config = dict(
    norm='rmsnorm',
    attn_scale=0.154,
    init='uniform',
    init_std_qkv=0.0228,
    init_std_up=0.0228,
    beta1=0.93,
    warmup_steps=0,
    steps=7969,
)
MLP neurons of a small language model. Each row is named by its layer, matrix (down: output weights) and neuron, and shows model dimensions 288-479. Each number is 500 + 40 x the weight over its row's rms, rounded and kept within 0 to 999. Numbers have three digits each.
Before each neuron's rows, "raises" lists the tokens whose logits its output raises most directly, leaving later layers aside.

raises: "on.", " way", "on |", " later", " time."
L6.down1913:546549472547513482516469439499529513452465505474509500480463543432565466519498440472507463439509514551439407374494499589537459506453498480466520552476473482498553572457536499451537522505494449423483585505462563524409542560467497506514466503585486455516503500497490547456451450542534570491561547472482454491549484470472448532497541481486544514474547454465527423468591546591429486479487470487556560552516521562467463482516508456495513501545482507541511542557449477548506452526514444517538469532511522424520484505548514459504431467510512509489449547485476545469576490524546548459

raises: "ground", "back", "boy", " games", " season"
L6.down1675:479461505529525558543537522476471469487504471530480531464481447548525511430429480478521448516542560478505486485525453536484491573538472383517532566453437518540505458473571550555502500490427513459505509449542539593553535488538533490530482448524520533444480451537452554456527458492467465518495457566522532455553490482515550556537561508558487542475534506480430468530531449524532503534492524504484478498511577548500433460488470471585446468484530548522496473525490519547545429442504427442576430503511472462457502453542531531518487549512510416516520503471531505529517465492526483491

raises: "$", "room", "eline", " commonly", "board"
L6.down144:509444458556489522553496489461442470549458542488508513505552423514477510477502521446461516502510553511486554510506533492435470521456475397527513485541547476445580439493489527522584427438502594493538564474543480472425475498478458426503537502488487519491501471500464545499510454497531469471527477465455520555489556554444523491461528508484469532578558545525471488501497494503506509496538500529519461467446486502538506552505483488578465485497531487518372468559511471485473501508462453498567579552529559506533451548580456501508482528496410538488525500485514439532535447499500467535

raises: "ids", "id", "cent", "arr", "ided"
L6.down1158:513477499523479488545481491468520553497423465454519520472531446568530400543510399461524485438473505528443526494579482537511472556564560526509519557463479476445508468487471599539493519511542542563476530518514529541446477539425423501552528549547527443456484526487473560495459452453449467495624502527559527508470489517536431459429435485564471507555483493547526541486458478560459496505504520476512547517612546468473552549592533509537494513580454543476512455441552558501531485544500529548486446474527485404562421506485469400486511528465503456468501492578460522488429501433479589472

raises: "í", "uter", "ires", "ire", "te"
L6.down2805:426450543433506433516407545522468570466549551503538496488535541517474508440464420506466490511537521485443511457516490466508538556523463472561478491466469505518552542578530489455452432490557521463539548533503509480469530511462466602500541481577540466471503483462473500480520557540501474513493534509504538489490623475550507518509445491465520567498450457517492456515534545468485493555570522436434507484550537534467486505510458557510526462445517505574549515448524542522495575532491479469486527536461555545545494485464445531536489495457491552462609482496522483536570529467520510499

raises: "omot", "ale", "amp", "oice", "arn"
L6.down602:495515467497532475433520474542530507561460472456544533539521516493532435430460466507453501506519545472514505559460509542473483483437513531427474518499531485571378462479505444545518442408522480509567504560551459489529496515478496480512502445537491549510445487511501481515458516436487509493542522479535484455491450492507563448574570520506503517425583507515562483513487498457457579460529403491440540517558480529498479435510445517514547544470466466477560493502476444522525466517472461457481455504466437492588489470534482493506531390569535492500513527451465449414510441505531504441

raises: "all", "ellow", "ell", "elling", "ited"
L6.down2410:543576509488491532577438558457450511545484513532429496459541519562476491452563480480519496508452508504440503546455507496514403582551602481596562577526474542556432483466454509502491505486428464450470530499582508432498544602439510523449422510474425454492481523519490518514449545505456521435547445467477535560452463499472494528456520509517503502480423452515492493459514471536526449548499508490541468486483504555494499500539573544482480455496505498495514521519449511531530506520425557502544447453489554485487501458489549455474497443584565472495528485502461530508477496501437503466

raises: " to a", "ording to the", "ed to", "ney", "though"
L6.down364:506471519454440572457461474501510459514598517541540519490494485393463433426497510511510495548544572511469507546479541443471505488507506587509504565526567495514480507518449501418491527498528489533437492495489549498484506489457539472513533522532488532477415526476502502462500534483509481516532480493443540469509511509483571504431571459452478433577496517548450423529484503530488516526483531463569590472454485509483617540471557440489478583461517487459580525515494552534471452536533487546427515459541517449493480546552521484500523467491506533534479476415446550492535506523573475498

raises: "ical", "is", "ques", "isc", "que"
L6.down369:515520527522504507498537528438545504556580533428525453578452444579538499512454532496422482464508537544518512519458533487517632465603488523444539462481545548424496480510582477469515513520495485489485489429514388502406477490459412488546455479597517473531551466508544509549512444467475501544492504518505524492608484417473589497503477494468495506504517524476610522469461492511487475495513493530517530476471488442491523516504443496481460488481452477506477488429566488461483526552471546564436537527469511538531483499500414434516518577484577464472534454485479526549553418530469549459

raises: "ability", "ivity", "able", "ively", "eb"
L6.down941:444500495510549469447383479561455499531559526472555460508530493557468436503479522532448552541450479444523514494531517504476502497399496445585550505491580500590454463519452545521516487460484454486466566526550529524481510478534532542552570522560577581444505398562523531540537479447491450479490486549529458533551504494582494514466461518492536525501533499377524479475513451472533423427523523497505495490525456472498490463591554509544525524521580432542478419522463588507470466511523505453463520504498507479521507517526532506540559532572495489554487467521443478515484460505435530497

raises: "==Early life", "==History==", "== History ==", "==Career==", "==E"
L6.down2808:489519511531534413486441514494500458505504486483474416521557494512501445464413535419525538476507447484493551511509451507534535521529462540450530475434447429485501497486474442428531420434486574563592459522473510459499478463523469603481515472473544470554517617568500512493480471470490502551569506528575486565532474508555535487485501547449449515511489490502536510540459605551441444471566496507457548483517476436449521516557475417550458509526514553574395538417522497458518553525454466516453500594454528511527563499514543445448582483513491447549511512466522522500473480514523458550

raises: "ese", "hold", "standing", "duced", "ged"
L6.down2843:551561445534514517549507415446509466549488513529503546493502534502524487502554495502619502486446438567559560507402437555446531485562514494437510487477477569512533532526522511486539446494547531499556531494487560550500502495477577458502466544512500541497493575474508467538460475386493481570512431447561492459482523526524466481507512516405448534519579477490476490471529425558452474468498508542470501512474490506464598497500504536437500470562570569528517579488540540525477515505499497488515511496539466453505496497484479501508484577553464547525483526478500437544451473441491578537

raises: " known as", " called", " referred to", " known", " concent"
L6.down328:511494478530568462568538493475480555469503457390468504496499499458453457433534492555535577494501511529530478449539503483497522501480548476566567483471463559532490487419563491531407475452509523549416516528507467435510498513463582460470499547533507534558529486463507468482519532598552463453478447482460525504450539479475489562509528503478505540428479461488505481519442516573505489509556487527512475467554496444502561580464522476435441492517514447528505563501495485429435470488453471416524491570551481453539485549474441542462495492472455497567541470452487470544488450452497480482

raises: "-h", "-g", "ish", " face", " e"
L6.down1866:458523498550464513544473535551463418458527609512574435454479477475506505438535582573473507540489578521491486473488567510518454477452476512533490499483465448515458538412495472515489534506548462476461506502499497496491476450435567572508497485459516516491496479551499546417512458519494418555525461478481476480489486526491475483465409438505566515484465494549478470522508507504448412471445494476538477534444530527516468529478518491557594431519505360497510476548479550525426540535477511490506498474531483552583511437375579558482494419536578407564483471500497485587482529467510484529

raises: "ores", "ape", "ap", "ager", "ady"
L6.down1006:541472507488602494533464489427539448478504544440573521498542544471453481476505515530550536507374503540525434531456516494466499534500501455467530522502528466481571481507559491489531530454476434506499514500495521513494518478584537446496511473612527487502587503539426512443519538491457531495529563474511518474551485486472495514440517405513507541477449467497514475513429495503491558432496494517504547513455480548502477413489530520508521527472557552536495515492573530459478561462520484491478565472530565514477489475550533482474566473523582407477519554480523482476565586517560453534

raises: "ly", " critic", " events", " change", " chang"
L6.down2155:519547454480473558459529446481396498519513519517504526495565494479578543510530509540493505463488541516474507515551527498468485543533530459476556509482532506496530495575473537458462482491481547480413450507520510548510520508493519529494541440456522460506455508489495466434511561481492506541649488500515474473430492441486543457502536460488477539492492519397553542494506465530517467563457564512558532601555499525501483482596455475483521495480537502488554542485555539532447485500466566445504510520614541548470521519513539424523556465489564456561520532540463554455465498427474465483

raises: "ually", "ious", "ance", "age.", "ower"
L6.down1233:449518536510511536484531443511488524567449477526481482494516541465472491503454490514483533442519512454502512492471489464470482488509483468579491493472480424484542480471508508520531517481526488538560544534439437518426468456437466489450555494512553532492461470475504476518489498504529432543485437442570547497477581506514412587475445472437521490522525545462565510499467451497561495507486481528499474457552524480437534568521601521495497478521494457464541465509542543476564579518498490500483497454515541485493566497522481541521515534451489570566542474546493552507536525548508529435

raises: "h", "ide", "le.", "by", "ler"
L6.down2689:480475450524520467537464547486528518549530477514482526499453484444473491519455524515515572483476498454449389580522466463471475554485572495510441548546530503476585408477482538510521499536519499451484505460456470463527443491477442547474535491466484478483581542531503442529496468513460470515447530538440477517476488487492480459481482555509502570554510501527495593560489569542526521471488498477498501479491501529487462488494576465472511447440548486527494588512539537504539537553527482509488477486532473539481500452456492483531415486514607444483518518506515499539592464455528441495

raises: "pr", "ee", "k", "outhern", "ection"
L6.down1918:464452540500486439527456475517518504436482558567561475502511487564441472527498473468491529559457540598454488428569476508519501497485549510428528476514516544501502482526442451480490478497547517466464527463494494405506501506519571470502500520485470436483437465475505517415452512465428508525553502576555464446496546465487525446427518533557531528438509467511498489503576514483506472561517508468507500520496495477587433466497477534527532487471475396466531463513504499469442491409499559529489471519501489509434523557546553503565483438477492486490564448544581467564519471426457517525

raises: "ities", "fer", "ney", "ke", "ks"
L6.down2540:478503467452485490428576471493400420523508491506486537517402562450506415497435524450544468497427500480523488529479486505434475539536563614517475514501573422438528464530497385461587532496480474538456445483570525505556517474461385391430521464516553498465598553530512514517425534481462561501544512540485535540519575518482560468482568531545484553523461562496545445441529506474519449480485537539485557523453548503532508457470451510511523520523516431517476528513568482472488477460493512467549494468501484492412532479558494549463518525516505543504554500490493472531506483535474519530

raises: "ham", "son", "bury", "so", "rey"
L6.down2735:578497512515492482556474501532414546452490472492476469461476561458475545483559547450463562594470481476530487526442510508531477435473539554574440553474568492538535436532449462422514466506538503553455518497477530488529576566449477562489515542604456544498462511573502504476526529491542420582466499463531493509559482532491539508515482522451456521517550529478454546524498542434524492557490466518552460482476425441431447531507445502542545491563482488418503523473550550468572468468412539508436492500449496517438434467516455462487483568525473521475435511516514526436501446514513502536

raises: "ive", "ism", "ist", "ist.", "uel"
L6.down2649:515469491469527509537603534504489403492479545510495508475527502544488479496519441481567456510428568523510484483451534465527479541457566517550550487541487552498523513506477517556489513451482466537422477583455497572433474499453471528447518492451460529442503471475509464570515495454528537460485459504561520500473509527532501460481488544489433539456551567539553510500535533483528565468502458516519492477519480540526463517532524428549491526506494431439550470497481557491446505520490516553444479494533487508437486532501501464456565515515539420439539383452491460596450452482418484527

raises: "s,", "s with", "s'", "s |", "s a"
L6.down1369:512521508439533525414404541484512512501462500514534439535477514475487624542525507543458482586508498520445508489505492549433444417428575469437506512507530491526448522468536494530514487500487479557551521505544486531435468477470454538503549468524389541534521565466490476495592517604438405509518503507520493480529495453481491492475538508539535493480509510506492460436443537558501375437447429518474430540419545502435512526476411452505466505545524524499430467504491551527531522472437532538457466583534507494543490534500440478501504470500553470514530448518509462498518429500546440520

raises: " that the", " that", " that they", " as a", "ed that"
L6.down3047:547538501536503518554509461527451574442470476471519550510445564524507450490537448478475459550515459564470422548529578510588512491527569490560519574558530511478485557495564525522467446500493479499471529475482483451525428413535488514509519460512530498438485480531537405465533504467471496420526508523428388460512471485491570439482461525516516480519460521472436538447463504480516508505517432502447565527497471537499466504505478500549554494476503437536491570463486449490491486534509496520479458548509556500507531555471523548482515490458568438518467485471412483466578465508470511534

raises: "ted", "oz", "anced", "thodox", " Party"
L6.down2995:446569419475504449495503483438502463514536447506554522559487554547445456509533517436509445456440574512521556544556472450477483503523451524521576433457501416502473513488492490492509404477548521482563485544435507412489499501476485517457536535453457553455552397479563537605564577517483453501531537551509585458497455578533481483590516461502512499532516534505424505435471559474511454519455528498478395467546490438508501561543508484507486490540516494525516511485501526576492500490504616448486507467442380441577472434422475456500465512489595458548456389533469499474478478454566583604

raises: "st", "un", "standing", "iver", "ster"
L6.down1685:571519463485514442511464545462490528454441405491499488502480436498448516514478502478505511503522467461569487544594453480455550566496558512551449461468434460592478491558467524456488453481497471460492510501553407515486562529500523451502507558528480529487520487538427508529463493522442482406512505527451446510437528524495481493481485482492434541556540527449479561440548438502559578510535456540440546510490575570568487425474473496543546577522571489542498519456476517536457512547523457571498506529522508551531478515504472473436595449486532490497418553509471472509536482486527532498

raises: " daughter", " first", " third", " second", " fourth"
L6.down18:484441458508527562469480546547511421521509558562582539450530433490486542558535446479457530516546455423538452411485455527528510577531511453504516435537505494563476526478497499553612439537438523499397467535480495431530497494506505566519481486472464501507460448544545474485512585503436521495525455365469552499498489462505471555501489514424503494574510534456465495540446473532465552520556476451502512509507495503491473552483489471556527474455435449462502502454546516507464509508454549451479549588516453519534473511505491465517528474482456509540554452525423481502437495511468520522

raises: "ames", "ured", "ourney", "acks", "rial"
L6.down2588:491520600537557480542641523530502521555564504447518534501490487505565535492481469461500454493498493483530487471502513543491607542560461417536554523433472419478542500454510468433474471521491523469535497598467492586471449492503529450452492509464542471499540550489514476524545456570477484483523465541549502466445541466491442549491476530542484461482463468487514494550425502495485479482492502534477520467570463473537583477504369529461473569544509591567423542506565519474477448572463496564488487489477511478545494479473454551534571572539490551477469575505562515509551459490488511495

raises: "hip", "I", "ED", "TA", "ET"
L6.down32:462554480504490468497513447536479575535576516537566475431511488478445455532487502427502402513530496468425494487522493485592466493446440468420471427459488502508459481474532497491540479553521492504495464437548544544527472511506509416495502406503537511562466556473558488513548484442463522485465542473497531507526545566564523446526517486493438424435527500507498475514521485505430523476548429483524523462496440512523493507548516438481477535538545546466481539501463434520468504509520492528547511558459583569515484535557550482448464491513500537518541537530547454529519498566525426506

raises: "otic", "ody", "ot", "ock", "ute"
L6.down1632:501452523464472483581503504446457465447498438496511509512536478474485497562551511477513538504470484536535520510537581459506451481543485419472503516494538531469555497402500516440553474544530509493411513430457552520455473561513407449422483531543529513470577571477448509468515536508462580481496559496484571489526540451573493554484494555527551501518440474511542379466483515424523465472521512503559483497532537526471492464432473556478511541430520527510530445536461485503576534516460460493526464461527482440499463456460486483463529526531484531432536477534464432435434479512545486472

raises: "ood", "ellow", "ame", "ize", "et"
L6.down2360:527511448484509546491513533641536487476441498438589506486492483570518507449492415497493551560505446521515439488460486514464490586499467413516537545510503531546507433470464513477505425517398555475540488523517464457470528511488498461542513464539540527464526491543484554524482511459517467539482424515411456509535492531560479471478507441499473469573601491527496561484507513530520511493458537460453450486512521453459487486450497507494505499442561452476486468425460507417486518452498551522537541502465465468461545472474543522465508574526496498476492552461529500459488482432492543497

raises: "ron", "rans", "  -", "rophy", "ran"
L6.down2262:440515497493514580528445500501472494464516518511480454487480516473537504407530524454493493513515486560562460482548415555507531457477436503449516356520533546460493562462544496501450561490554438506456487582467470473531484507514574570537449499520453503478561523524474514460485431497426548410530505508528496510565451534418479497503499441476487457541594501547553483521528581505410455504462545425456495464568486522524545480544464502428560507508558521506503512482494498454445465498422439505559480459511457498483489515461501427451505457513531476508525471540540541429485550512483454459

raises: "NA", " | .", "istant", "arian", "ox"
L6.down1318:539483537528520483519472495476558479470430522470521528553463485564485528512618505495519567545475540500527494513474419527484475478475514525534544555418574524510445502453470528490510445507502459517471540496483435493580436510518507525457515568516520593468453504529450493437520501571514491486505459507513483499562464460443488495569571518462484571411478565512467501506497488468596501536541582475484451572555546512509574492520555409519475522510515518527526483489502491511511469517505497430432476494506562478477500527523493592572498542491513449526542476562534513517477500461470465405

raises: " out", " up", " into", " into the", " away"
L6.down1551:462502455553472504538512631525549486492485467522541513475451508495515500584464461497430413487475514491504605436494515539525477475439499499475560464471440514439541455452529474555541497540447465564540524505530446455506556503478504547455498440489501520478516505577492537580421573586433478480479542476506492452463469525552487543442491560479468469543486484573520509460530522511563395517437511461481444534478521563545490458492609568465557555456513484539499507503520500498546526498491507495483569486544556471427515529525546521431468538568577481501488431485441556536483507423464563478

raises: "ion of", "ional", "ions of", "ion.", "ione"
L6.down2945:533518534492530547525490576551481418487495524518523519479546511528482501560488474489475500499540480521482550429457549512531519520444535451491631520557462564514439507489564473486523436496524483458518477510517472532580493486466518497522440537525483447430544528521476573497513485472527484436594492543528370534485424465463461492497552484467515463540502474424422483507409453510491562478535520519544514557521467474454515468578527461522504495529537509505533446568485495508530526533523461558514527427531490541473491530452509522464516488476520488460555487491579495494540477487514506543

raises: " of his", " of the", " of its", " of their", " of her"
L6.down444:478420544527530536533491505525496476456487470472536424452471481567552484522467516446416499526544499582468494500513461473501588421532509510434548462506552508492550497475541505495508453443557524554535546486448494469540517431440464485453521581529544541571554524473477538483587465426511503509521540474483564438504540479464484488490506440533532482587492508544507542524488525472527471582479510517483530470478487481508528434456534470452503548494507480510519519502501494457583572431506580485588541478467523546552559554489475444491456481500546389460449454478557498547527525505493465522

raises: "ie", "ine", " Church", "y", " church"
L6.down1109:530539505575572460501441427470496547467506520506489448445493519453589503502509444489542456467457408502416477552450516534500516554447499549506447511569449529417474504479460527472503454551526534550540504509498506535480556513517493456465547473463424506456537391508550469524487487526534524585451486506488504540464518429468530484496469489474467495435482526548484523478486483532479511541547543481487596521444507457428426468498523508530579537501482518537532476482569436546408454548477505480515535547552535547522490472449545423492544510495481487503562454503579442432526408487483445538

raises: "cer", "gan", "g.", "claim", "res"
L6.down246:543486518474489471504527505462520503424535467505551466482473472508495599459551477483485418450572464478498522479496466538536444506415503426565503517496443517451515484518502529496442467410461582469469470526475515494410459460509479463504543594556512455496455443526494481516514535432477554452527509527505552460510536424464498475567546464424525540505468544517452513493525440508512436412439450481541541449564423539515490534538515514492524556506531483465440557555515486465521427510515543486547547471499465515436467540500562482544495537487547486456480526533511569473475545468578562551

raises: "ments", "ment", "ment.", "s for", "."
L6.down2875:511467553500452534525441537532551591555484516493524500512519503544527470487479504443489548557502452488407473462552591485487525509526534499507409516508422504561445446471540528477432503471528451483474559395500445459507577479491532543461503490521513508488491464468515536410527430521496549501512530471508555458467461531456454466495474490515461435475493486447609469483541539520524537481483557415520488437502579505486538520506490482475545567472438496421453534463539451498513494523477491507502550513424486520487486574501509464515504519545494475495489491502501459421472439375493507508

raises: "id", "cept", "as.", "me", "claim"
L6.down1571:552503510455506530517499548545499504482454446516473547567398554446534523475564471469605472506491486502577508543596456463532513529526523469436484432483583526468512529488554422461554558504531515582569440564538518441509529612490400433589443463486563503435527536517443442524468636471534539518509526448517487491495531515470515526475535454508459518471527478608527479556512465478508440579548497433487452468461431495492487495515502455474445547576496465541493468531523476437491485424446464504473450479494508463502493439482525515491602446503473467520510526558505430446457491464554443470

raises: "que", "k", "ca", "erv", "ek"
L6.down1083:504476508563552506524482496452483512497501504455469470497544518448496505527485564608507569516490464545469529504431573521494475494480560606545521473519518440543491433545557477529532473492492484544519444473510546461460579502448480525450561484583521457600564444486515544475491511471565507517552564505537505454491486429522444516458460483468552430489504490504509478501455504476435454495488541441448514482525486473444482473470495530488514533512539473547460511458509444528541537494418543517556537477524433400527487552496457502463462542518454457416533508489480500435573512519500495483

raises: "chool", "port", "que", "ided", "kin"
L6.down88:493507528556489559513450477544518495455475509560425465581487498540468514451524497507507520471472438459434551493503470520506510561516498509499436473504508486517481491436551464529547434532509491530491526455522485478481471480412481475554489506507566532505501539552497547537445452480520482521549520469450401491531529485551501489506459540549431463461461464585503502605472531461506468483499423483466469528451479497416447503460458511522545530521501432567541524470569518554491464605508517514517562508466473464553529451470426433487549484560516491496468594509547534458463528432419482530

raises: "imal", "itude", "ive", "istry", "ative"
L6.down322:520523437573487506481533460512587485536546531409494493497516462498464560517516512486578445553499441484415482547508432454482538471546563515516528421526540501523540539550532552522555546469442528463466496545533498514557527487452499489541497568531453563435507446486515546516485561499569555462496489551577445501463495505453503453532465584490499522465491484476512517504550465383472551552475535475470485418495523493596422486571507470503498478529470527478538545553491437560589507524539492544575484452486499478517436508508508462517474376477547500489432422567475460453468471492472486499

raises: "min", "yl", "met", "m.", "m"
L6.down2043:445492514538523584494442469488497540508510493532510495547469582428521497463538459492554527507560491517493542529519478539490553508452499505510527447438558459495513470465491584499547504481465531524523542534500525597539416519479539539511519557437523458529500518487529496521552517472526447492547543470434466535450488505533546555463527543473490517470509513495575492516482464515512464633530480425536494569454604501454474482507486491459490520491533505525487540416493506550459458538567492508527445538517522437486561437496492491571505531551501400517590559478478550480450520420546505504

raises: "ear", "oint", "enz", "leg", "elt"
L6.down2668:530521521372525560494520544476508491455485496491484454486513510523481448465549545562484432433555477427483524436484529485495423449491574560482498537568518485429512544564450473459517466541550471437497508564484476457483479517440550485500496410488530441441527469518501484515480600522511416450495525486553510457519566442495506491457457459455522554486453442523544521477441446488505474434479563537529549517521558555486544473421544526488500473530522502446476460499537521514546550444532523530484441522510494518555521550518497525518533506517543514478550484454443541544515442532500564518

raises: "ing==", "ness", "s==", "s===", "iography=="
L6.down1266:497506480501511481464540442535505520516483496461487455538505539487505523531407515550499533476523496521432529450457527624467557499506560501485511456519500561482437519454488485539526550387438508511500485510474538474516458523478475454444544477515494458518464525551469582491502493487506515460460495460492515469573423421480503446538478570482532461391479507505504515531512516468537429509512461570506520541509612505509526536553502499482506530489520549548538471488520452462449485522485506510490461501480516517513498527428430364518536529512474569449472405549444494530483502460531502476

raises: "ec", "th", "get", "ever", "eth"
L6.down934:498577489563530578488526484519453433493474512491540499554454556497467424545541467579519479509560535474562482476517551493498549513460510512499510414507578480472430491449469509507503461510514467477512541485443539470474495388466485494552573512445496499484595503486523518473491446508477497578512516416509463529515473512519527479471514481439524566497586558553538479488521528563478502476442470481419457482497447491557455528522509488450461443447471501499523514514490505453542480513495485535535515541556491419514569581475517450523403454528423494504469532513540522496493511567547561399

raises: "ks", "k", "ke", "ka", "hen"
L6.down1394:428416518485503464493494498575477455577547585507506485412545490481425602492512550508457539526481486542491457485551514555507535567471436497526519518483599457597498501513441439510489435455548470504490502496535494527500461406489440498534505504510480458494500500546483549495454471465529481501487582586553539475535584419489505539478503490499515492481474501431493513462526466497537513442548540556495563546492533536518551447569498478569515507499440452450413449460425447400523504442471513442524490517478537464488495509513502389435541523536496537505534437473591528425513583587514482524

raises: "ast", "enue", "arth", "ital", "amp"
L6.down1194:500512494482534463520428477437440528508464453554480553513454502503491509461450524461513444475463472505473451508425478421469515491418584525457534452528524505435618434516478480538523515544539404639503593540475444497541464454472487485530568417495469490495503469506405531460447446444477408570485515549458508482504607464446490519478492504507429518460515547579541443573480462510556519451528470496497491443499482584488502511513503514526453509489515494489502463520489479514521497475542498502507572484464525511510553486536482518480522446488440504499508553442506553538418445477579522539

raises: " January ", " October", " February ", " December ", " July"
L6.down2240:509466531538549498491519520518509528485562498448489553541515481507487491528448524539482505465526513530449430544554462502494434516513570421460497522462377494462514490542550474554483517503598440541521518469513493558533521479500495530529516523462510459452572413553551592537488457471437459478465538542486564473508435545477548501528532476497477415514575518511489532496430548463458545466505567530559495432467531544525572428577509483466514618452581464517518459456487444420503559521519497465534504469555487477469525449541514471470519597419501484554533517435548531452469480603512487489

raises: "mi", "im", " case", "ient", "my"
L6.down1139:521450524530502524461466505496528411460484483473516470484456591459483437418508514518544472505478460477495532448518455538553531465474480518569554469526568463609502555452537480507522520488488498462462521564571453556542477378442499519545528476479535393447453517491509547540511499495505466530497542465502499506563446515546453524486499482525456495445484524489498573537477462466481448480441484494478525560467483494474461489418447446516511571522517511473497447505481491498500508522478530516489490442525501530563533466499510532482489517458501437497530466524512507506553483498449471506

raises: " that", " that the", " that he", " that she", " that it"
L6.down230:508424481456459466535465526470450457501494449480454477521479525494431542531538542513462499509487501495514488478498461526448508541456538525519502499450556492514484484391604554497509453555560561477475472537480433398419510492509498488501451475454456533511457482470535500459592524480506494433383524479521410485437553453420442430457538444497467478477415487484476549459477541525476498491495456536485472502491519506477448459494473469519513460482449447491567437475470499459518500535500454509574471577553573507544548539526564562566549499569515516478502461611548506524561532462431524550

raises: "wards", "ibl", "ates", " stories", "ources"
L6.down281:516514483579505491491384491534503487531601427483442496479460531471529569514492517505507460443468515544475562477499551485483488525541541504567444499499564457482510541492500561502501418366408503473501474506518453519536515525477488496530484553530458488482599474471471482511513512510491504466587442451482504495463462487521540553521496490510523500549469468510472481509532518511459556528480476488564393470471495535456484481485529566460543512550477558512493516555469503458494491508501496496474452454573482565526544465480573521503509480499516555515500521519589475508523521507525531477

raises: " positions", " debut", " career", " care", " skill"
L6.down1544:515520532462493468443535512486507577526525482483505521529471520525494522431506500528558460478482453595436563514432542354535452605443470525451490492503486555489470562512469541463496497503481490495495473475566546536542533560451418550457456511467454406485614534471490533470506527460511426548503497468519498552581429456557541477524458534489501494550486433514494517502530493531463529474543498489577483471497471450476487511496500521514530488489454479525475469521529552477522493534508515510494518506469395475516511478530500489485503577544514500508532483513508450556507479482525591504

raises: " to the", " to ", " to the ", " to", " to her"
L6.down1365:454525496520421593481458500560449507548482505491492483466474525498536493523435523488537515495532482471540537472472446514459435485459522540522528485516492514417546531470528529502541513497503582562441466524496553556536514514461511511433501476527462581515492472536528481480439453562433508465560487499495465564541473558480491534532495551428585460474485579463505475468486435493519504482533507421521529429481501476509451490474541518579552416496461442545488546525566508436497495515496506524544472492453527437437443511552540440526471423556401442569505503577470453468512553519518481507

raises: "se", "ost", "ión", "ies of", "ance"
L6.down2282:460487472520562510498458464511435524557474536515531527521452465546494416554474520504450477485454536500460561483518472533472517490445544459530526473395497487467471490555489439506465486491491550473505552485562490530498588466455542474457460483484512492403531519540551513518462535592549498526535456468521519535468512489499485572531516522463509469467481513489436593440483502459532495524518470541481546564514512532476466477534471498450522529513528502495477450464461454439464498480475483473526536465450533523560416520495434444503453534483576535442511528447513493467560478479533533520

raises: "ster", "ul", "se", "nd", "mun"
L6.down2482:528566500466520430476472506483490474477518470482448554575533479447553601492465491444514501488511499466411512464556467520429497444457445572463433532467457511534534484473515479569504544627559471508541457530525518560548569491469585436501559457484477513507410532518555494485587505485506495412459488488481524490474426506475439557529461494483510515436491515447495507495523444555526521452441466563580446479464622443571486512558448497497513471483508431480514459418579531532537509480531464515541483483533534522432499512476545520503540471520499457484535479583561456452467513481513551562

raises: "se", "ster", "ese", "sh", "shire"
L6.down1656:574525489581487509529459578556476466442419519512495530550558520498523517495510471513484489452471517535529504487520488518533526464486486513463508501441419420527428485482552429472514500524438571530490488462520462587434525489508427485522544504491494563508483518463484491471497481476549425441534472484534479493503485493521513565473502451510543572526562491481504473500462512469603464502451506524424495470530490507570512539541561493522518530481478444505498489489422513556463456442450451488531479496563542479437460506532560531538539577493558484515466477462510443478481447493510549468

raises: ", I", " it.", " I", " we", " kind"
L6.down1328:462445586476464478536502460519552498467476467480578426420437545472543537478436460477455451560555545567498449520481538535535466535477498480497583504512471424509487465473535460523516527568499490461542472504542519491538500497466484536484494454532547465549444544487529441512508506474557478519558533496435550559486526462446414530485535499516462457500457474522497481526513421511430564556515493559539535569552484514482482461458474523506464518529492482505516548493515484501490528430466536508475491501514406487509482541513488483511532600482496522581476501490501474536497445491490599521